Part of a small language model's weights.
Architecture: RMSNorm before each block, rotary positions, no biases in attention or MLP, untied embeddings.
Training: a variant of Muon for these matrices, 176M tokens, 5359 steps.
MLP neurons of a small language model. Each row is named by its layer, matrix (down: output weights) and neuron, and shows model dimensions 0-191. Each number is 500 + 25 x the weight over its row's rms, rounded and kept within 0 to 999. Numbers have three digits each. A neuron's up and down rows have the sign that makes its largest values positive.
After each neuron's rows, "fires before" lists the tokens most often just after its 100 highest values on Wikipedia text that the model never trained on. A number after a token or word is its count.

L4.down223:499503493502498492491519523502505460530494429521543517485500529509513450493499477533472484493479499519548482451522476523507546503470510510457534508509533488478460469445471475487466478484532505492483514499527467477518465485452526464462513529499510509473498493510533472520533499529499504486522513516518480492527498473517500490508530474512512506503473514529503483495498492532498526529511486496498475521535529512507519485470543521513483466519500481531524517480486502472515436489492435465513519509498466541520485538472447504489517481461553493460457502514468552559505527487486491499
fires before: "ball" 19, "y" 10, "ign" 10, " m" 7, "in" 6, "er" 4

L4.down71:506478460483494515498515463511494511454504545526509506507447520496523524498462484485466490503467475460512505491461488539505484518485530513488539493501513514519503475521477483448553549496514517542510468461538507457507482498502495489463479503476469506498527526521495506492519464532480531507502549530503512533471470523467448502475527517509523503484520470510480498556555512521529493519521546530501514458534510497509504493531502528498526450511467500517525491467503492532508531533493506513485520558525538510482523505512512504546451496487461514506499496526507460486476518511503432476
fires before: "ment" 23, "ion" 16, "ce" 7, "man" 7, "c" 5

L4.down214:528511487501487484489499506513562510510515467481485483515477494493496523570493539523460499509521472512530530518517507505497491469519487494467479526488503474544498481527509547483534500520469500531505493478541488489525473515580575494522531493512527507507502498517547496490504523540548492449498524484510510492534470509476508489468553501509499483510517465535465525509460502492511522494515492514498578503507537501515511532536486506525481485488475484462509501491477527548512553530480510508495498481561520535491517487465518480470486481469497496507504529481556511507471474524511506483
fires before: "ed" 23, "ing" 11, "er" 10, "es" 5, "g" 5, "on" 5

L4.down308:502470504508528542524515510492521502470528486511540504463494490507527491481552444481519499527545544478486503517499525543523487491497492523489532503508490461490496481487511531511503460518460506477470538513489506501505501470459497484466508520515482489489487499486548500436505518485490465487455482496511547481465494556483492505512502492544545473518461506441509476518518491477473534506487469494510534467463505452530468534545471517523526530484500503488498492494450508509484491500456483488530519494500488488567495487545460519482480476476498530519508536502514496491549527540531516524
fires before: "er" 27, "ed" 10, "ss" 9, " of" 7, "ation" 6, "ations" 5

L4.down271:517533515513472507512481466504514453504502444535449525488483490490496504504444516495467507497508435462458504490486470454480538527509510500463555536464480536464507530471485454481487507522508503484467516480500532500473479527488494512528484506513509509519518508484480466544439527525455537481491483544516469467541494540530531519486509512494497553455512513512534470517535505483498526511504481544482481458542490493496480522527500487509509504476466476466521508516541534484482527513530541495521504500509511517491502472477509483493532537499493482482473507528483492524492516506462485533
fires before: "-" 63, "k" 5

L4.down106:549513477469490515500517490540521503474534494509529462479527499465517549501520509449460524489480467474502526506462508488548505490497468509468471505467433473482520539484499483492497462551526545522530471482522539557461516485499499467512494515501539532529523563529501510501497467467506520512552509491512511490495526505510505511518550500519512510515547531481491495481482484479495499541514489487481510489475527518503524493482545453486486510551481476502507477482503517489518527456470500528517507494550501476494516478509524543544499478499507523479476498490521483506486539514508549528
fires before: " " 23, "er" 12, " A" 9, "g" 5, " also" 5

L4.down191:491473517491450462518510518474494507475563494513462503500506509502481541525473495516505522510529493504555475528483463472524538528465480502477472538507485469443469478481478484539508525533488538515475470503472493491489449490457482521516436515483520465470489501511526497509500513490503479480490487478497500488519487493515479484494471514483520508462538515474511516515530494459565489491460539525523507513523490486504543543521493470506522474479448493492513474469464527439547545475521514551482489500487478456539487479485511496517484487514507505474509528498531494502482506474500470466
fires before: "-" 67, "=" 16, "P" 4

L4.down357:478545491471516471441518466534519517505540540476460485493529497487512498520516495533472541496498467492484507487436530501489507501516488512536510477521495475506520534489459528502438477506474552444496467497524499472487524506514539510517478511455520540506495506560467504513490471494540478465494522456478515492491508479500465503472474473431482450546486482502532518542506488516500512518503523520501534500516508506488494499502536491496497505497489471469482489478505469513476492496533505481534513504498533521476480482554520471540515540514512511483512551479557518506497540490507499498
fires before: "n" 33, "at" 6, "-" 6, "en" 6, " |" 6, "b" 4

L4.down100:510463450516553486517467515476509540466513504515480538502537488507543521525466467514533522499484461516503497508496535492512483551526456487523510536508490555506472481467511507535480511545478479525528509470476511542483512506456501528461507539536459523540482524491528532531500506498457509518494556425559485530440525500480484530534495487493486487445479486517519507533529509477502560523497502508491512486500473466477500513504504495520514504506489504468491487493482505496508513452529520539465493522500504509525490509521499493539517484513527524487504517478461501503496518504500481481
fires before: " (" 17, " " 13, ")" 13, "^" 10, "2" 9, "in" 7

L4.down103:521474506511477451485514483499463471530537498488486484517481526477490518500471511503504547487490489497497520515512491502480531490506526525488509537501490534484448448521540509525554490493502528501542467538528496480518522510495491511498487553545493464462549476517525488500505540459504512494479487518461519538489471465514514514507468512491517489475508477469483412509477506491510470462450521482478476499493456523488501502517442501456512517510492506517494492512475511486501476485518463480528490473486528529554449533516467488515497467498502484495491531532482478497544475538461483462
fires before: "-" 28, "ess" 7, "]" 7, "um" 6, " I" 5, "ons" 5

L4.down309:486505497542523486480502477532493453511501530489497485530514512507512505502520485498506504515503530434498542508471488523493535484491508483497506537489511471521498474537497540533542553514455525481467502516523495505541479507500503552479543514500510530579493502513547537520495473451472507442480512494473507554483490474475504512474476489502462453470510519530475503499505525548467480469517512499515489517520452504537494532529496524572477499486459525517499521497509525469520473485466489528501496546496482508543481494477459516493501498544511520514517504475494458508517479512515511508
fires before: "ess" 16, "t" 13, "im" 10, "iv" 7, "y" 6

L4.down197:488470471511479496499517502490537483482498473499512509505486463531475538488513494472520467521510503501430481523479458552516537512526510522510490504521467473478515496505534497466483576464508512527479553537509494450516542491531468510507452470469499507529501504459510508527502521500494490482536553530526506479518519481544492515497510490531510492483500510544468477530500482472497529493521488489430490500443514534492514490496460543501496524476490475511535466477487505444543494529472476480476496495487475525498493495484530514447458485502464520476505488500472483496532505515533525497
fires before: "d" 21, "er" 16, "es" 9, "th" 7, "ip" 5, "l" 5

L4.down27:491527499497498469493476488467519537531518453512510470469451517493474463556514523543520513483480483480511508519476480501499472454474501545496489502480487453460541515491497535532517557518505533501502541552456468448547495528514527509525493490492455466537512533522464477543488481437529502467505509534478523505519507511501484488550498474455552489482487527492492515524499475456487492520499507546525496539525502534469492510495485448505475502507487481508514467505450525484499496497511472519508499521494522510529477534486482500506504534502493490473470486489481503494460511513491492478
fires before: "-" 78, ":" 4

L4.down275:501485558504484500510504498518496492499483480496477486506495473485534479486467485449533493503508466454521489491519494482517541518517510489521462525490469522534486486503518501510511482548495544524519511515416495466472517494538465480466464522539474493499523538476475579513516525490488443517515492496521519530475512505517515533549472504513496549443488509502518533482462508475493503533464532499472512491472481559486486533509442491482462506513501540512520528510503530526516492496496487517483482484482495485534502450485482527519515493479518525500461484500497546516472502499459533493
fires before: "ter" 28, "-" 16, "r" 9, "d" 8, "ry" 5, "^" 5

L4.down247:490491535552499502504536499469507526474487506509457473495508507503469500487549517525491497543508523534475480463487470489466529519558491540523508482546494515502457519491470496473466466503517494510473472504505485504481517494512466513507492476460465531502509506472505489565490516481441506475512516448517507475484505511491475520507489461467512487473513496459501505493491503532491514496490520445511461531458488494549541503523492496528470485499514512508477503513499515500534453547474520482507486477515514450547516496500525535489493495506463477472474550449518453518539506550543503479
fires before: "," 26, "ing" 12, "in" 10, " |" 9, " he" 4

L4.down265:511446502511472499475519498505521484498502482461505480515495492468464478469517516487496504556471514486501538540478510459445533513524466509474572463475497547498463550505506493476511512495474478518508500506506510527471503489491552492480495476556477497527487511488503456480467483518527502520457494483473513463480483477497504523486480499505494478481483461511534537514546489479466491478489518512481510535469478473467511505522522466495558514490477499494505471467485484530490495501526495522480534511454504559504491493490457497501463479495518495464450535492545491542490536441488512490
fires before: ";" 31, " |" 27, "0" 5, "+" 4, "1" 4

L4.down362:532485469508536564491492481480479517503543497509478502514525482518506512486519496503450505515492516499485473493562539451485499497460523504502480505479473497502487511518586493503500504433500501434522546512486515476507499492508491512444462489504523542513518488492531488469519525506528521494502505484512554475515553488484486537473541490553494482528508483489517473471492476534516488560505519502515458533471531495440508509479515509518489491505549479472519509496468525541488509484493517504518476510478521503496475493489481541505468493492481546475511510471546512512510497477518499461
fires before: " |" 34, "–" 13, ":" 7, ";" 6, "," 6

L4.down149:465479495508473471516529487511523492521533475498502534494474458558519509499488472458517491520469509442484480487521451518493496521500492517477521455536504510493483501507490481519517509509491535507513475521464464510465465512482539484498489473484477566496493487503495489518521474547492533477468489493485502517555507463451482526502516528526530502524496483451501501504521484463526503489483509523466512528489518545493477484494513524485564510438505458505547471463495479494495505516507525544519464459535474519502530488468496471544465523479492509519486489474519456501501547535493537487
fires before: "r" 12, "st" 12, " as" 10, "ing" 7, " on" 5, "i" 5

L4.down336:522494482495535481508477465488524517502524487482479495521480497487509462482477504487499473478518497449517501536500465456494493551508480546503518526484525565500478482541516492499497523486459523520508455462522510524539515491535529511471510447518517501518501502521505490506500476517514511470464474520477520561501505504481486504526504489490508479512466507548516513513522475485491520509495492521478553537496547474476513528519501464485526490496513505474499481423505520544499500482486549550468551503494532467533466551474495494544528468538504501501464486499462492479532538501517461514
fires before: " the" 34, " " 18

L4.down303:497519490548482477557437507440543497509509490499491481505482522522537490501481530529477497523493504569495490469483478486494512511513486487464553517497535515486449522463512497487515470514499555485515520472522462513493530528488465486510548492499497453546517497482493510474489488473521499487482484527463460498505519474479502502530513503506445533528492446506486492496532484503513456512489493522489502503512495468526506509511473521505500514499476488476526486509514488545531494515542546504491492469508493489483492502473476506555485539514522480446482494538488499523442578523487488492
fires before: "ia" 16, "q" 14, " the" 8, "inal" 5, "in" 4, "y" 4

L4.down30:472475491490463512532487523486522583481509488513467504526491487502480533567516509556529528477519483563466532530482545479533478596494544515443485510534531509495495480499486505471509478507485477492493454511548544499505447499515461495485487509506465521494509510490550506480500511490515509505499482475541512502497522513510474497530495536495558474463475489526502474501535532515478508479503486504482488513481520480535480494555509516477480501497514538507502497494479479484517464461511495521521487497515529519543502480525522522529481504497476512508522482525529513501493527517498476502
fires before: "ed" 12, "ing" 12, "ie" 8, "ian" 8, "em" 8, "en" 8

L4.down33:489485466503526533527504529551527497509551525475499478499482514541463479565485504494471498514506481503490538518547503476543491520500500466502527496532519496493490452547477484477529508480472531464517469489524538515518522545526488570457493509509519520547491498541492517521486520550509503517527512527490502533526489500501476523503508498533543460522449491468526492474499524510464530481480533512498513538479497500490518510487493499513529537504501457504509495513479483514563510512500481499515490473527446515517472535453524467477493497484537501473485477531492518553512491516480502467
fires before: "ment" 53, "ed" 18, "ing" 12

L4.down22:499498470485489496489454517554552512499476505527501526517540521530486480489499533510488510502507515557480509468457483481535502466534504534542479494532490538510523488536534503463490483488506485480509515448496503484479493514481481502464511520494518514557468493528499483472478498535500479526445553453544493510487493506470538499518499488506439506501492515537515493477501491518454535474512494449486498494491429483487490475485504511534494552525491548498471472507522505541520514474480513443493508521546484523487498474482456494531465514487535508517484536490508516501515479495488525523
fires before: " |" 29, "." 17, "est" 5, "," 4

L4.down229:472513499510511498466523524464527509510480486508471498486450513507507505509475517517502520474516479492492528459485542472462501529503531450486490453479492469516506526485437485520512486523523513490534468532506491558503538480495488494537495505498468472485534460524472535467507481508504517490467557499493470458564502536494502507477507486479471527512474504513466496524481488528509507512497464523490527497506492516518515529487486490489481495522543512493479450501481487481488457485492499473477517582514516525511498525502492503526522504504460562485511521497559497528482548504425496528
fires before: "1" 34, "9" 13, "97" 9, "95" 7, "98" 6

L4.down261:490523497530495538535473496474514471509482511498485489521469484479529498490452488481518510486488545495478496439487487543546472508498533566513514529523488545548490496512506512466519475473526476485519489473486523459501514461496508504495531510513500543491536490542504462493522509472514505451479459473528504493552499528515524492528502490496488539495505520490528503470488518546481563546453514499473501461509507498493514507494536482521542517486514528557493471452504527516527507522532489532532528491521481493499493479434532460492532527507486480537491475510531494510481470504496485485
fires before: " |" 43, "." 12, " m" 6, "–" 5, "%" 4, " g" 4

L4.down358:573512468495509506534501496525579513522515530539462483496435500477500510499547524507502519541497516506481493511529488508517476517515507549490482548495528466502480483523510512498499475529482486475428529521519521520513461482485488528550527493495509479482554475491483464482530475549526491532480443505430492502528500488466476535511494508491484537444522473518504495509503499525497485498511533502497488500479484495505507486539470522505499549511516498472529463480502478494531493487519518509551503489477522530507484498525481486490532502498502502506499497458536513527504531468523542516
fires before: "man" 16, "ge" 10, "ia" 7, "i" 7, "en" 7, "-" 6

L4.down6:489526473501505504455530483502498458457520521507480493493498506534488478445485462514490504485502499476529531552476511533537495449558507543539484528506483514496484468485455497510501504549494502478534487494491486483477485532489503549542486508456504492519507492516540471486485494523500476528535500469484486532456546500501502541500505544514470486473556528505516516475532498490477514471491487509553509491492483552497518488554481471529510490467496518498494491524536478464490522512524498480501448506514481567459489478483532516470463514454476516479503522507505519459465493510496511507
fires before: "il" 23, "he" 16, "urn" 15, "ion" 8, "ter" 5

L4.down200:509501514518518473490518517503488484492490517504466529527485482496489448484481530517500546521552464505480510545495532526500491550487463489476491473473542503515497483481533503476496508521492420482505465526489477501540479551474437478504506490483471473485530502474526532516481505492526515494527523515476508499515510491490527496474501523503519530492482494462498543492534513485488464506464453521500485469527526448529505492512479484504508530484521529451450475510490563490457510515510511474488492505482517483490483461464478484451474470516506474486472478562511518505506558483486482462
fires before: "h" 20, "al" 9, "le" 9, "ren" 9, " (" 4, "ound" 4

L4.down307:490473475514501487508469497515528523506514469514468468541470526474507483517478478505497495509475493522490497480500526468534466510567466494491485523529457470497501462519520460463542535474499533468495514491497479533481491509459519488502489493481468498602489458517510472468513495475499491500509519518438536513537517507507499504510475490460459532505458488506529483522462507505508490493488482486494541532533479511505509450511466500476499526496528526505485524501490500539479474471538536502529534506502481534539468499488516482520511462465507446493482524476529447516526505535520480492
fires before: " " 49, "," 9, " the" 8

L4.down348:469497492505505534486556469491519495497509455509468466508501486477474528534483531499494507491459458482485476565494511487475489456529498530501498467520507454530439487503556499522502504542475456498500518515523486467504515524523568514513480513499535495562493505505544460526523503502483482478523475508488478486455489518515496458517486532481464505553517483465513471503522496527505508467511518470515476468516534464457501496487485472506502524499509492520496466519496462486469458480486559510543536501509505545455495502526474496502504473495529527510519517490484496495490527530507459509
fires before: "ect" 18, "am" 10, "on" 7, "ons" 7, "ed" 6, "ess" 6

L4.down383:491512460495505541488525497522524479501538507470479498506477537466501500470528459515468527481480510512525539484523551453473475471534515508503497493509512492493486543509505501472502480466537536550495486519495476558525506526500529497457519426541503504451530535492449478487503495481504517468529497532477455514520527524473504506485539486512490472515496485507492512500518480508466495462495460473494524515480489481494553485482500490525492520456482552507460501544517498506474518492504496511467469490522501475496514542480477511505459460460497461498492514499519493519448447504462532496
fires before: "al" 19, "," 10, "ing" 7, "ed" 6, "ted" 4, "ent" 4

L4.down94:479505511451492455467527459480481488543552519482494475453495537527529514461501529490482500467517445512559476490534481475504509489527462502500507477475499483510449513506527503478510504506522487515529482460474518507526460501493501498506504520479515459560488505508511491536461530464499538471502530500472503497530513463499520523519531504502475514509510471502476468513500501504460502498487520515465515527482494464523490555504543449502486516537510456472474524440482533513522555506501509508525478486534480541473517506525510476507496460483467511459477489509482511487539519503485494540
fires before: "am" 22, "als" 13, "al" 7, "ut" 7, " " 6, "ice" 5